{
  "norm_eps": 1e-05,
  "tie_word_embeddings": true,
  "parallel_block": false,
  "optimizer": "adamw",
  "beta2": 0.98,
  "weight_decay": 0.047,
  "decay_fraction": 0.324,
  "final_lr_fraction": 0.05,
  "doc_mask": true,
  "max_steps": 9485,
  "dataset": "wikipedia_en"
}
MLP neurons of a small language model. Each row is named by its layer, matrix (up: input weights; down: output weights) and neuron, and shows model dimensions 80-143. Each number is 50 + 12 x the weight over its row's rms, rounded and kept within 0 to 99.
Before each neuron's rows, "fires after" lists the tokens most often just before its 100 highest values on Wikipedia text that the model never trained on; "fires before" lists the tokens most often just after its 100 highest values on Wikipedia text that the model never trained on.

fires after: "1", "2"
fires before: "–", " |", ":", " | C"
L10.up317:47 62 53 36 51 49 40 55 48 49 68 37 74 63 66 42 57 44 37 47 42 41 80 48 49 50 58 61 36 57 37 53 28 55 60 49 74 46 57 46 49 50 39 66 63 55 37 65 55 40 47 25 43 56 74 49 58 37 31 41 37 57 46 57
L10.down317:60 49 59 54 51 49 58 38 49 63 29 58 37 28 47 52 30 36 60 35 23 51 70 43 65 48 61 57 58 55 48 43 39 41 58 50 67 57 43 45 38 39 49 56 58 77 40 34 41 56 56 58 46 41 50 41 57 44 73 40 61 39 42 27

fires after: " | ", "0"
fires before: " | ", "0", " |", "."
L8.up348:42 69 50 64 59 32 37 41 57 60 45 54 56 60 60 62 70 39 56 29 34 34 29 51 47 65 39 36 36 50 57 55 36 67 37 36 55 53 45 62 42 55 48 46 41 43 33 56 43 43 56 30 60 38 66 55 48 53 72 41 47 62 38 44
L8.down348:46 66 46 38 59 39 44 58 62 51 61 49 45 66 43 54 59 37 45 52 49 61 30 39 64 57 67 45 43 63 62 69 48 77 38 42 31 45 60 45 49 48 59 51 53 38 22 52 36 35 48 42 53 49 68 45 36 51 35 44 43 66 41 55

fires after: "\n", "2", "6", "1", " out"
fires before: "2", "3", "7", "6", " length", "| "
L14.up142:68 44 35 56 49 34 61 64 45 70 45 60 42 43 56 49 44 39 54 61 32 43 62 44 60 51 58 62 55 58 40 65 39 58 38 34 61 39 36 48 35 64 56 46 30 51 47 57 31 42 52 48 58 67 61 69 48 60 38 52 39 55 52 61
L14.down142:37 53 45 42 55 62 16 49 64 60 42 48 51 53 54 46 59 47 35 40 56 48 32 38 55 40 47 33 38 49 53 66 53 60 77 44 65 44 43 50 26 33 51 33 67 42 51 55 62 45 58 48 38 45 54 46 69 70 20 61 60 46 63 42

fires after: "0", "1", "9", "3", "5", "2"
fires before: "0", "4", "1", "2", "3", "5"
L8.up72:37 65 68 61 55 29 51 49 54 69 52 49 57 46 49 56 46 52 59 57 56 47 70 46 60 57 49 35 26 55 52 64 22 42 44 45 45 52 54 37 51 69 31 46 50 60 39 56 58 37 47 34 57 32 54 51 28 43 75 48 35 46 50 25
L8.down72:28 38 43 48 68 55 79 49 74 70 58 37 43 82 59 35 59 48 37 48 48 32 38 79 65 35 52 49 25 35 55 54 45 31 42 39 52 53 44 75 28 41 37 49 50 47 37 40 63 41 49 52 48 64 71 55 32 52 47 35 25 39 77 39

fires after: "\n"
fires before: "2", "1"
L2.up87:46 59 64 88 29 46 65 48 62 41 71 58 60 33 49 71 54 45 57 67 49 45 46 53 48 56 50 66 29 40 61 66 51 70 29 50 60 54 60 39 60 32 48 52 50 40 48 61 43 47 38 49 21 40 58 47 65 61 61 51 45 59 57 66
L2.down87:54 34 56 52 67 63 57 40 33 53 39 52 61 55 53 36 49 56 37 53 47 26 48 41 52 57 32 46 46 58 42 44 66 67 58 63 56 32 61 61 38 43 46 46 65 39 51 66 66 40 38 64 57 58 38 19 79 47 63 60 62 51 72 62

fires after: ".", " (", " | ", " |  |  | ", ") | "
fires before: ".", "% | ", "%", "% |", " (", " | "
L4.up488:51 73 42 38 39 18 30 36 42 65 27 21 37 60 49 58 39 51 62 38 42 45 39 49 42 45 50 48 57 66 57 43 43 60 43 50 37 13 73 42 41 59 68 45 57 50 58 62 39 55 46 64 64 57 47 49 52 49 55 58 65 34 46 55
L4.down488:73 53 61 39 55 33 52 36 24 46 64 46 50 35 45 51 40 56 30 71 46 39 53 49 60 43 38 65 44 29 52 49 60 37 44 46 40 53 30 55 57 50 47 32 49 44 62 42 50 46 63 52 53 42 63 30 51 53 53 52 56 69 65 43

fires after: "1", "2", ","
fires before: "5", "9", "6", "4", "0"
L13.up739:32 42 62 48 74 35 56 76 43 53 50 53 31 60 73 31 48 41 56 48 46 58 28 42 47 39 39 24 40 59 45 25 33 52 61 60 31 44 47 40 55 53 51 60 63 54 47 56 55 57 35 34 44 64 77 49 54 54 44 63 48 44 42 70
L13.down739:34 74 58 67 64 41 32 58 40 49 47 57 54 47 67 43 48 66 65 67 53 35 57 62 54 42 43 39 48 51 69 37 43 48 50 65 47 47 58 49 56 42 57 65 43 33 47 35 61 55 50 40 53 48 55 57 55 56 59 51 48 47 43 81

fires after: "\n"
fires before: "1", "2", "3", " | ", "4"
L4.up35:60 44 43 67 44 35 67 51 47 65 32 64 40 38 47 55 41 48 60 49 44 59 56 67 64 28 34 55 44 50 45 64 39 51 36 32 46 51 60 23 13 50 47 60 49 65 47 59 48 44 52 66 50 61 34 54 47 47 66 42 31 52 47 53
L4.down35:65 34 38 59 46 57 63 44 39 44 23 52 44 61 71 49 36 66 70 59 61 87 33 59 34 53 67 40 45 44 48 28 47 49 69 45 54 48 32 46 39 45 40 45 50 56 59 29 31 53 49 44 55 56 37 64 51 51 53 50 44 45 51 49

fires after: " ", " | ", " | +", " | W "
fires before: ".", "–", ",", " | ", "th", "',"
L13.up408:40 55 65 56 51 19 56 55 52 66 57 38 58 41 48 45 49 46 54 66 50 38 57 51 55 41 49 35 60 51 50 44 34 49 33 47 50 59 46 50 25 56 37 35 44 49 56 76 32 37 30 53 76 19 61 61 32 53 57 41 69 14 44 48
L13.down408:56 36 49 49 59 54 70 37 39 42 44 66 54 30 36 64 47 60 57 49 60 64 55 26 40 54 90 49 50 67 58 51 41 27 45 59 63 43 44 53 38 53 68 50 46 46 52 53 55 50 45 31 54 59 57 59 31 63 47 28 50 63 36 38

fires after: "3", "0", "2", "1"
fires before: "1", "0", "2", "3"
L14.up671:39 67 27 23 39 46 54 68 42 31 55 53 61 55 85 49 48 41 39 54 63 34 48 55 61 44 45 25 34 66 50 43 25 51 45 28 54 43 36 45 39 66 31 69 49 47 45 55 68 41 22 41 47 58 62 64 58 58 51 59 60 61 40 47
L14.down671:43 68 59 69 74 36 42 43 43 38 46 47 50 47 46 44 50 68 52 60 40 64 28 57 53 66 42 61 45 39 63 45 51 49 35 59 30 51 49 35 61 59 41 33 51 59 38 54 65 41 61 42 48 62 58 44 55 62 50 70 39 49 41 53

fires after: "1", "0", "2", "3", "4"
fires before: "0", "2", "1", "3"
L2.up99:60 49 63 49 29 43 49 58 39 53 34 54 36 30 58 51 38 45 62 49 54 54 37 56 32 39 59 43 57 55 34 57 35 67 45 33 44 52 31 44 60 56 40 73 50 41 38 60 43 42 62 48 46 59 66 70 48 48 47 59 67 49 36 73
L2.down99:46 41 22 50 36 47 43 55 58 52 58 57 49 38 62 67 63 57 55 54 59 44 29 41 34 55 60 47 63 61 49 48 42 51 84 51 56 46 51 68 27 56 42 45 52 62 54 57 53 36 36 38 58 47 64 50 38 67 60 60 72 64 82 59

fires after: "\n"
fires before: "2", "1"
L3.up429:56 51 43 57 47 32 47 52 51 41 37 44 32 23 58 40 49 43 54 57 45 54 52 51 34 60 65 48 48 40 16 58 42 65 43 47 50 49 47 63 41 28 46 52 45 54 27 65 44 43 52 42 42 30 72 54 55 62 55 69 45 63 41 46
L3.down429:38 35 35 58 68 64 56 71 54 40 37 52 72 47 61 58 75 49 53 67 60 56 41 37 70 54 40 66 40 27 62 71 56 55 51 49 62 49 64 62 45 73 62 46 37 57 35 71 56 41 56 55 52 49 51 32 58 46 70 30 50 45 40 59

fires after: "0", "1", "2"
fires before: "0", "1", "2", "5"
L7.up687:50 51 55 57 53 31 27 45 65 56 51 48 49 52 52 52 63 50 70 43 61 35 45 60 38 35 52 11 38 58 61 47 15 57 55 49 37 53 63 37 56 58 35 52 63 44 46 67 50 59 33 59 48 54 66 43 47 45 70 41 51 40 40 68
L7.down687:70 42 47 45 23 41 37 33 35 63 86 28 60 41 50 28 74 36 40 43 61 44 48 64 50 43 56 65 34 44 39 67 67 54 47 54 36 49 60 34 57 55 61 54 54 35 48 60 66 53 58 45 53 65 66 66 53 24 46 60 44 30 59 60

fires after: "% |", " |", " |  |", "|---|---|---|---|---|---|", ")"
fires before: "|  |", "| Party", "| Total", "|---|---|---|---|---|---|", "|", "|---|---|---|---|---|"
L4.up61:50 60 57 51 51 46 50 25 28 50 40 51 55 51 79 42 55 48 75 31 53 52 67 60 47 42 14 53 50 61 54 45 56 41 33 50 30 50 68 60 55 41 55 57 59 48 56 76 44 38 15 45 71 43 35 41 48 46 71 53 67 20 59 49
L4.down61:53 45 60 23 39 51 56 44 35 53 48 39 52 54 84 51 53 49 64 72 53 56 78 55 54 54 45 53 43 60 58 61 57 43 61 37 71 69 72 65 42 66 75 32 42 20 57 46 45 36 52 23 49 19 53 63 59 58 50 48 51 50 62 26

fires after: " |  | C", "andidate | Votes |", "\n", "arly", "\n\n", "==E"
fires before: " % |", "==", " life", " |  | C", "\n"
L7.up396:71 36 40 53 38 53 61 47 39 55 54 40 44 49 55 40 50 45 76 33 39 63 29 47 40 36 54 41 49 59 23 42 15 52 52 45 39 59 46 42 35 31 50 44 52 53 52 42 39 72 42 58 61 50 55 65 46 40 49 67 58 51 64 48
L7.down396:75 55 30 24 52 44 47 54 55 64 33 64 60 48 57 56 45 47 59 44 44 34 60 56 60 58 58 31 53 35 42 32 55 55 41 36 46 71 54 59 57 51 48 47 59 51 34 39 47 52 48 41 26 45 52 55 43 34 94 42 50 73 53 62

fires after: "\n"
fires before: "2", "1", "5"
L3.up173:48 70 57 80 42 37 59 48 43 53 48 48 51 39 47 55 51 50 56 51 44 46 93 54 53 34 39 57 52 45 34 56 35 56 39 38 43 49 44 46 42 23 31 52 30 70 47 69 45 46 44 48 32 42 42 35 46 48 55 63 34 58 62 42
L3.down173:50 45 62 62 57 46 67 49 54 36 19 56 51 53 56 56 44 93 79 75 62 51 35 41 74 59 50 52 46 46 47 48 57 54 53 69 65 32 47 79 34 55 62 35 55 64 47 56 61 37 58 55 54 32 46 33 58 42 74 45 35 47 64 41

fires after: "\n", "\n\n", "|---|---|---|---"
fires before: "\n", "\n\n"
L2.up765:65 39 44 69 48 42 44 42 37 33 43 53 25 63 71 62 31 53 47 40 48 54 41 38 60 43 47 51 61 53 33 73 50 64 47 49 53 58 45 55 38 42 56 52 40 66 60 69 53 54 31 52 37 45 41 72 67 47 58 47 58 48 31 46
L2.down765:50 56 68 41 41 55 32 55 45 49 60 65 29 53 53 49 60 50 41 47 63 39 49 68 53 41 52 51 72 47 43 46 43 62 50 28 48 35 42 41 56 58 68 49 52 47 38 60 52 82 35 65 43 32 38 56 65 54 62 57 60 56 47 50

fires after: "0", "1", "2", "3", "4"
fires before: "0", "2", "1", "3", "16"
L3.up117:54 46 61 45 27 48 67 65 41 50 41 53 56 30 65 51 39 45 59 53 50 69 56 60 41 48 55 43 46 53 59 59 43 56 55 22 35 53 23 42 61 65 41 69 48 49 29 58 36 48 60 34 49 53 68 62 50 45 37 57 64 60 47 56
L3.down117:40 43 33 47 36 41 42 53 58 52 57 38 51 40 72 67 58 54 63 45 72 42 28 45 40 63 65 54 55 58 56 53 40 48 72 64 48 52 54 70 59 59 27 45 46 57 35 49 58 36 39 36 63 41 52 38 63 49 47 50 56 53 78 64

fires after: "uz", "ats", "ak", "as", "am", " S"
fires before: "i (", "u", "i", "ita", "uch", "ura"
L10.up549:61 51 59 43 59 41 62 74 53 60 48 43 25 75 46 24 42 42 67 40 46 53 56 43 42 53 52 43 41 43 44 43 47 42 63 58 67 00 44 39 43 41 37 66 60 51 31 59 42 38 60 41 48 37 35 73 57 54 53 54 53 43 36 42
L10.down549:57 54 35 49 53 28 56 50 51 42 57 58 33 57 33 39 23 53 87 54 49 54 56 40 65 56 49 48 43 39 53 61 36 39 66 41 41 28 46 56 50 30 67 63 52 43 23 57 32 55 43 52 55 58 51 67 48 37 54 54 53 33 54 68

fires after: " |", " |  |", "% |", "\n", " |  |  |", ") |"
fires before: "| ", "|", "|  |", "|---|---|---|---|---|---|", "|---|---|---|---", "|---|---|---|---|---|"
L10.up57:37 48 53 55 63 34 60 49 40 73 31 55 61 60 58 56 39 50 48 43 37 72 62 72 54 43 39 33 52 54 37 74 10 27 50 31 44 60 52 53 28 27 50 58 42 70 51 81 45 60 36 57 68 42 49 43 45 54 51 54 57 57 55 44
L10.down57:52 66 57 34 49 74 57 48 47 51 47 40 69 69 56 49 66 83 31 44 40 58 61 55 60 71 48 32 33 45 56 56 60 56 39 61 39 52 39 59 62 63 44 47 47 33 33 51 67 61 60 48 44 33 59 48 45 17 66 36 42 49 56 60

fires after: " | ", " |", "1", "2"
fires before: " | ", " |", "\n", "th", ", E"
L10.up307:34 58 50 52 50 47 63 56 53 47 24 58 51 47 66 64 56 55 42 45 54 61 48 61 25 35 33 28 52 56 34 50 38 55 47 50 40 49 31 50 42 30 42 57 44 76 44 59 63 63 28 43 54 57 83 54 58 55 67 62 50 52 63 39
L10.down307:52 38 59 58 50 61 55 60 47 34 28 40 60 56 42 59 56 61 70 39 48 53 42 41 40 67 49 51 43 48 60 53 49 52 55 43 43 38 55 37 42 47 58 55 56 31 40 51 46 45 36 63 59 53 66 54 72 63 44 65 25 59 53 64

fires after: "1", "2"
fires before: "–", " |", ":", "\n", " | "
L3.up53:47 67 67 49 50 52 72 49 41 56 58 51 57 46 46 37 43 34 64 57 31 49 72 52 37 57 57 44 58 31 46 47 31 65 48 69 71 41 44 23 49 54 62 42 39 46 40 61 46 41 40 62 49 47 52 63 38 48 47 33 46 50 38 43
L3.down53:66 61 38 70 63 55 68 32 51 35 68 61 44 36 47 60 66 74 59 53 56 30 49 68 50 54 49 62 46 78 41 17 62 46 55 38 66 49 45 58 41 53 54 53 30 55 45 26 56 44 74 55 48 45 62 36 51 50 49 58 31 69 46 57

fires after: "\n", "|---|---|---|---", " was"
fires before: "\n", "istics", "ol"
L2.up191:69 45 48 51 44 51 29 36 40 45 38 70 31 33 56 68 19 51 56 23 58 53 52 64 61 47 41 49 53 62 14 54 50 44 44 67 58 46 52 44 52 45 48 44 36 53 80 76 65 51 47 42 56 42 50 55 57 29 65 55 57 44 46 49
L2.down191:70 51 42 61 41 46 30 39 31 28 56 62 38 51 50 55 51 59 32 44 83 68 30 33 58 54 45 39 60 55 50 64 50 47 47 50 44 51 44 36 36 60 68 61 43 57 58 54 69 62 50 31 34 49 44 61 48 56 54 29 40 47 45 42

fires after: " S", "uz", " Y", "o", "i"
fires before: "uk", "i (", "u", "uz", "i"
L8.up66:51 64 57 40 68 56 74 70 36 47 42 65 39 70 37 29 44 36 62 35 47 40 59 40 69 50 52 49 39 44 41 53 52 33 40 53 64 44 56 51 41 54 37 46 57 58 43 59 44 52 54 59 74 38 34 54 31 52 61 45 57 23 26 43
L8.down66:55 48 39 46 55 44 44 63 46 50 46 49 47 67 40 49 55 45 57 51 46 56 51 49 73 54 50 70 43 43 55 38 39 07 69 31 41 40 48 47 40 23 26 47 49 28 51 38 38 66 35 43 39 54 52 52 63 33 70 56 65 45 49 73

fires after: "\n", "\""
fires before: "1", "2"
L14.up4:58 35 60 44 42 40 70 46 55 61 34 54 38 41 40 62 54 43 39 31 43 47 33 47 58 36 49 70 61 52 42 73 44 43 33 24 64 46 61 38 51 56 30 75 47 50 67 57 45 48 62 49 39 56 48 51 58 61 78 65 54 63 53 40
L14.down4:57 43 52 40 48 45 47 58 39 35 49 39 41 53 40 49 51 39 29 43 59 64 48 62 45 69 43 47 59 39 56 32 34 50 54 56 35 57 49 59 59 44 63 54 47 43 62 48 50 59 36 52 65 47 38 54 64 58 49 48 55 37 36 56

fires after: " |", "% |", " |  |", "\n", "|---|---|---|---|---|---|", " % |"
fires before: "|  |", "| Total", "|---|---|---|---|---|---|", "| Party", " Turn", "|---|---|---|---|---|"
L2.up199:32 50 65 57 32 28 68 49 46 45 54 54 72 52 52 69 59 38 53 60 47 38 65 84 36 46 31 44 65 48 49 55 38 49 29 49 54 59 65 48 69 54 61 67 35 62 17 81 45 43 20 54 55 42 29 38 55 41 47 29 53 25 62 55
L2.down199:41 33 41 42 46 31 50 43 41 33 50 45 51 55 60 67 67 38 54 37 59 65 49 69 37 43 48 61 50 48 69 56 37 53 58 37 37 62 60 50 42 40 56 66 41 22 35 45 49 75 50 59 76 30 43 68 53 47 48 47 69 57 63 65

fires after: ",", ".", "7", "5", "8", "0"
fires before: " | ", ", ", "°N ", "1", " |", ","
L8.up416:27 66 52 17 64 38 41 66 47 59 42 21 64 66 57 42 28 54 22 50 51 60 55 46 31 47 32 60 36 36 61 47 29 47 50 61 59 56 62 60 48 65 49 53 58 68 35 55 38 41 46 51 48 50 70 59 53 57 45 38 64 60 40 62
L8.down416:60 61 39 18 54 40 50 47 52 35 29 55 58 69 47 49 41 53 33 71 48 36 72 37 48 62 67 51 55 44 36 46 39 53 45 57 38 29 50 49 77 39 68 48 60 43 54 26 59 57 51 45 53 57 54 55 55 51 60 38 48 44 33 50

fires after: "\n", " |  | C", "andidate | Votes |", " ±", " spec", " c"
fires before: " |  | C", " % |", "\n", " ±", " |", " name"
L7.up712:51 55 56 58 25 27 51 32 33 95 64 32 53 53 47 38 51 38 40 53 29 47 61 60 52 38 55 43 33 25 15 37 46 55 40 45 45 25 41 55 58 34 39 48 58 67 45 47 36 58 51 62 52 53 77 55 55 61 38 41 38 64 49 45
L7.down712:73 51 45 52 46 52 67 41 59 31 58 46 44 75 61 52 50 43 25 61 51 53 62 31 54 52 39 40 55 42 48 72 47 49 31 41 28 60 51 42 35 24 54 47 61 40 58 50 43 56 33 60 48 53 45 50 50 57 49 54 44 51 29 36

fires after: "\n", "andidate | Votes |", "|---|---|---|---", " in "
fires before: "\n", " ±", "992", "|---|---|---|", "990", "993"
L2.up416:63 48 59 63 47 44 51 49 36 44 41 58 27 37 46 55 36 48 57 36 48 51 47 40 60 48 57 50 59 56 22 63 49 41 61 57 46 43 40 58 42 52 50 45 49 27 70 67 64 62 11 48 56 62 40 68 40 44 63 58 66 39 36 54
L2.down416:61 34 37 45 42 52 42 45 44 48 55 51 43 42 24 34 36 61 50 57 65 55 58 55 61 48 56 45 59 69 31 52 34 54 37 35 41 43 40 59 41 52 61 50 68 41 49 56 52 71 33 57 57 58 58 50 49 32 54 63 74 63 67 47

fires after: " | ", " |  |  | ", ","
fires before: ","
L13.up478:31 54 54 41 31 40 38 63 28 82 61 40 54 50 67 42 61 45 42 34 32 40 42 44 60 40 45 47 43 72 50 30 34 52 36 52 53 32 45 65 56 67 39 62 74 55 69 60 60 39 60 49 63 46 40 62 48 60 33 65 44 46 46 70
L13.down478:43 53 41 38 34 33 50 43 55 81 57 46 38 38 48 25 74 40 61 39 63 44 51 64 55 47 76 69 25 39 62 51 52 53 53 56 42 48 59 72 58 28 35 48 58 49 50 49 57 30 54 63 56 26 21 52 57 47 55 58 49 58 47 54

fires after: "\n", "andidate | Votes |", "|---|---|---|---", " | N"
fires before: "\n", " ±"
L3.up282:67 46 71 49 46 61 41 41 38 48 34 51 38 41 52 71 32 44 68 35 61 55 60 49 47 49 54 46 66 47 42 62 50 61 41 48 56 46 40 24 39 38 53 42 50 37 69 81 65 66 28 45 56 59 43 66 75 51 61 58 67 40 49 47
L3.down282:31 40 35 59 27 60 19 45 35 51 61 39 68 53 39 41 60 46 30 46 72 46 57 45 62 56 61 45 53 67 56 40 44 38 59 31 49 51 49 63 54 49 70 37 39 48 38 38 76 67 50 52 45 54 63 38 37 53 59 42 60 49 44 45

fires after: " | ", "; "
fires before: " | ", "; ", " |", " | —", "."
L7.up106:38 69 59 69 56 37 42 40 72 57 35 58 41 37 34 49 37 50 58 58 53 42 59 48 50 53 49 46 37 59 53 42 14 44 50 46 67 44 51 49 52 52 41 37 55 69 43 76 48 43 23 62 48 36 54 47 37 44 69 44 53 46 67 37
L7.down106:46 39 60 43 58 63 77 53 63 46 29 51 39 70 58 24 75 36 53 55 44 50 51 94 56 51 39 57 25 50 62 37 68 50 41 32 51 79 51 65 53 32 63 47 49 52 42 42 38 66 55 59 42 63 62 56 61 46 44 39 59 39 75 46

fires after: "1"
fires before: ")", "\n", " |", "),", " |  |"
L5.up81:45 57 50 43 59 52 57 41 42 55 59 19 50 67 45 51 37 47 56 50 51 46 55 55 37 52 43 44 66 29 56 42 46 42 47 70 75 60 60 46 58 50 52 49 50 49 45 56 44 43 00 81 60 48 44 56 46 46 49 36 45 59 41 46
L5.down81:63 53 54 68 35 53 52 53 40 43 37 40 52 36 32 56 66 56 79 57 38 32 60 50 59 54 49 53 53 41 36 33 48 56 69 60 61 51 68 61 77 61 46 52 51 35 43 40 41 32 50 48 79 46 34 40 40 56 57 24 63 53 37 52

fires after: "\n", "andidate | Votes |", "i", "2", "1", ")"
fires before: "\n", " ±", "ist", "iet"
L2.up473:53 56 59 58 42 33 62 32 43 48 57 80 45 48 47 64 34 44 37 40 59 41 63 50 69 53 36 26 62 64 29 52 45 38 43 70 54 57 38 57 63 40 38 41 66 46 52 72 59 47 30 41 57 73 45 54 52 41 43 52 63 34 60 44
L2.down473:42 41 64 43 48 33 29 44 27 43 44 39 32 34 50 58 43 44 73 47 59 65 43 54 72 66 46 59 49 62 35 55 55 43 48 44 51 72 23 49 53 56 43 58 72 29 49 55 60 60 52 46 67 54 41 45 63 34 59 42 43 28 59 74

fires after: "\n"
fires before: " Republican", " Conservative", " Labour", " Liberal", " L", " Democratic"
L2.up338:45 59 36 60 32 46 44 38 55 68 44 59 60 43 48 83 30 48 54 48 47 30 49 64 47 27 49 61 55 60 49 68 61 56 40 53 45 34 53 36 40 52 41 49 53 56 61 64 66 27 37 60 42 52 38 78 84 55 53 54 35 42 42 47
L2.down338:58 42 55 75 48 76 57 75 66 43 43 44 43 34 59 61 34 38 55 66 55 51 54 39 69 60 46 54 45 45 56 61 58 44 45 94 41 28 55 48 53 44 38 56 62 54 37 33 59 46 45 70 58 43 30 40 61 32 64 52 33 47 55 62

fires after: "\n", "|---|---|---|---"
fires before: "\n", "1", "2"
L3.up451:66 48 72 76 39 49 36 41 33 45 42 62 36 37 69 45 14 47 67 45 48 48 41 52 51 44 46 50 57 54 24 67 56 60 39 51 49 48 45 31 37 45 57 46 52 53 61 74 69 67 28 48 54 55 39 81 75 41 59 42 66 38 39 62
L3.down451:38 33 40 49 37 64 48 54 38 42 68 62 46 50 35 39 43 60 31 44 87 40 48 41 30 39 69 55 65 73 53 60 47 47 64 43 45 42 50 49 53 53 78 53 52 44 51 49 53 67 38 60 56 40 56 46 70 39 62 66 63 50 41 38

fires after: ",", "1", "3"
fires before: "3", "1", "9", "2", "5", "7"
L13.up619:36 62 47 54 54 34 47 70 42 69 39 36 41 56 53 45 49 47 37 41 41 51 54 43 51 31 43 60 43 74 65 56 34 59 61 49 54 57 71 46 40 60 62 57 59 63 54 46 33 43 30 21 43 40 43 58 46 49 39 60 61 52 45 81
L13.down619:46 89 33 38 38 44 35 54 42 48 54 40 59 57 73 49 67 68 49 66 42 39 54 62 70 55 60 55 30 40 63 47 57 62 42 41 49 49 57 48 56 57 53 52 31 28 37 45 36 49 62 55 56 46 64 49 59 50 41 58 71 50 44 68

fires after: "2", " ", "3", "1", " int", "0"
fires before: "1", "–", "0", "2", "our", "ine"
L10.up551:45 52 53 51 46 50 47 47 49 52 53 27 45 41 51 56 50 50 63 57 55 23 48 51 63 50 61 30 48 43 47 59 40 38 64 47 72 39 29 49 56 72 15 49 41 66 43 62 46 44 30 25 50 64 47 78 29 35 56 46 47 50 55 62
L10.down551:45 48 71 33 46 59 55 34 56 53 48 74 73 47 51 41 64 39 52 40 43 55 62 62 50 67 49 54 45 58 53 58 52 36 46 47 36 68 51 37 40 32 55 63 68 43 66 36 60 38 66 47 51 33 49 45 54 51 25 30 53 49 63 33

fires after: "0", " | ", "3", "2", "1"
fires before: "0", "1", "2", " | ", "3", "-"
L11.up73:44 55 54 28 42 40 45 75 49 56 70 45 48 35 58 53 51 49 44 62 67 28 59 56 54 45 42 33 59 59 14 78 26 43 48 47 58 62 50 62 50 50 52 56 49 39 50 53 52 27 61 49 37 52 50 41 34 52 61 57 37 23 38 46
L11.down73:39 36 57 60 41 62 70 65 45 50 51 59 62 34 62 45 39 61 43 30 52 45 44 68 36 35 50 45 44 53 53 56 55 45 49 46 45 42 55 54 58 37 48 53 60 19 54 53 63 63 48 44 47 44 73 62 49 55 39 71 36 64 50 29

fires after: " | ", "°N ", ","
fires before: ".", ",", " ("
L11.up666:32 60 60 51 61 17 43 88 67 55 31 39 68 54 42 51 45 48 65 46 51 32 54 62 46 48 41 56 51 68 56 53 35 51 47 37 63 48 53 41 43 48 47 43 38 47 62 67 47 47 27 64 48 32 55 64 30 61 60 54 62 44 45 41
L11.down666:39 61 30 58 64 65 55 70 56 32 37 59 57 32 42 53 47 66 55 54 39 31 51 56 51 44 66 31 49 45 52 65 67 15 37 58 37 63 50 32 52 34 33 62 48 34 41 45 31 69 56 50 36 55 82 44 57 52 42 39 56 43 49 44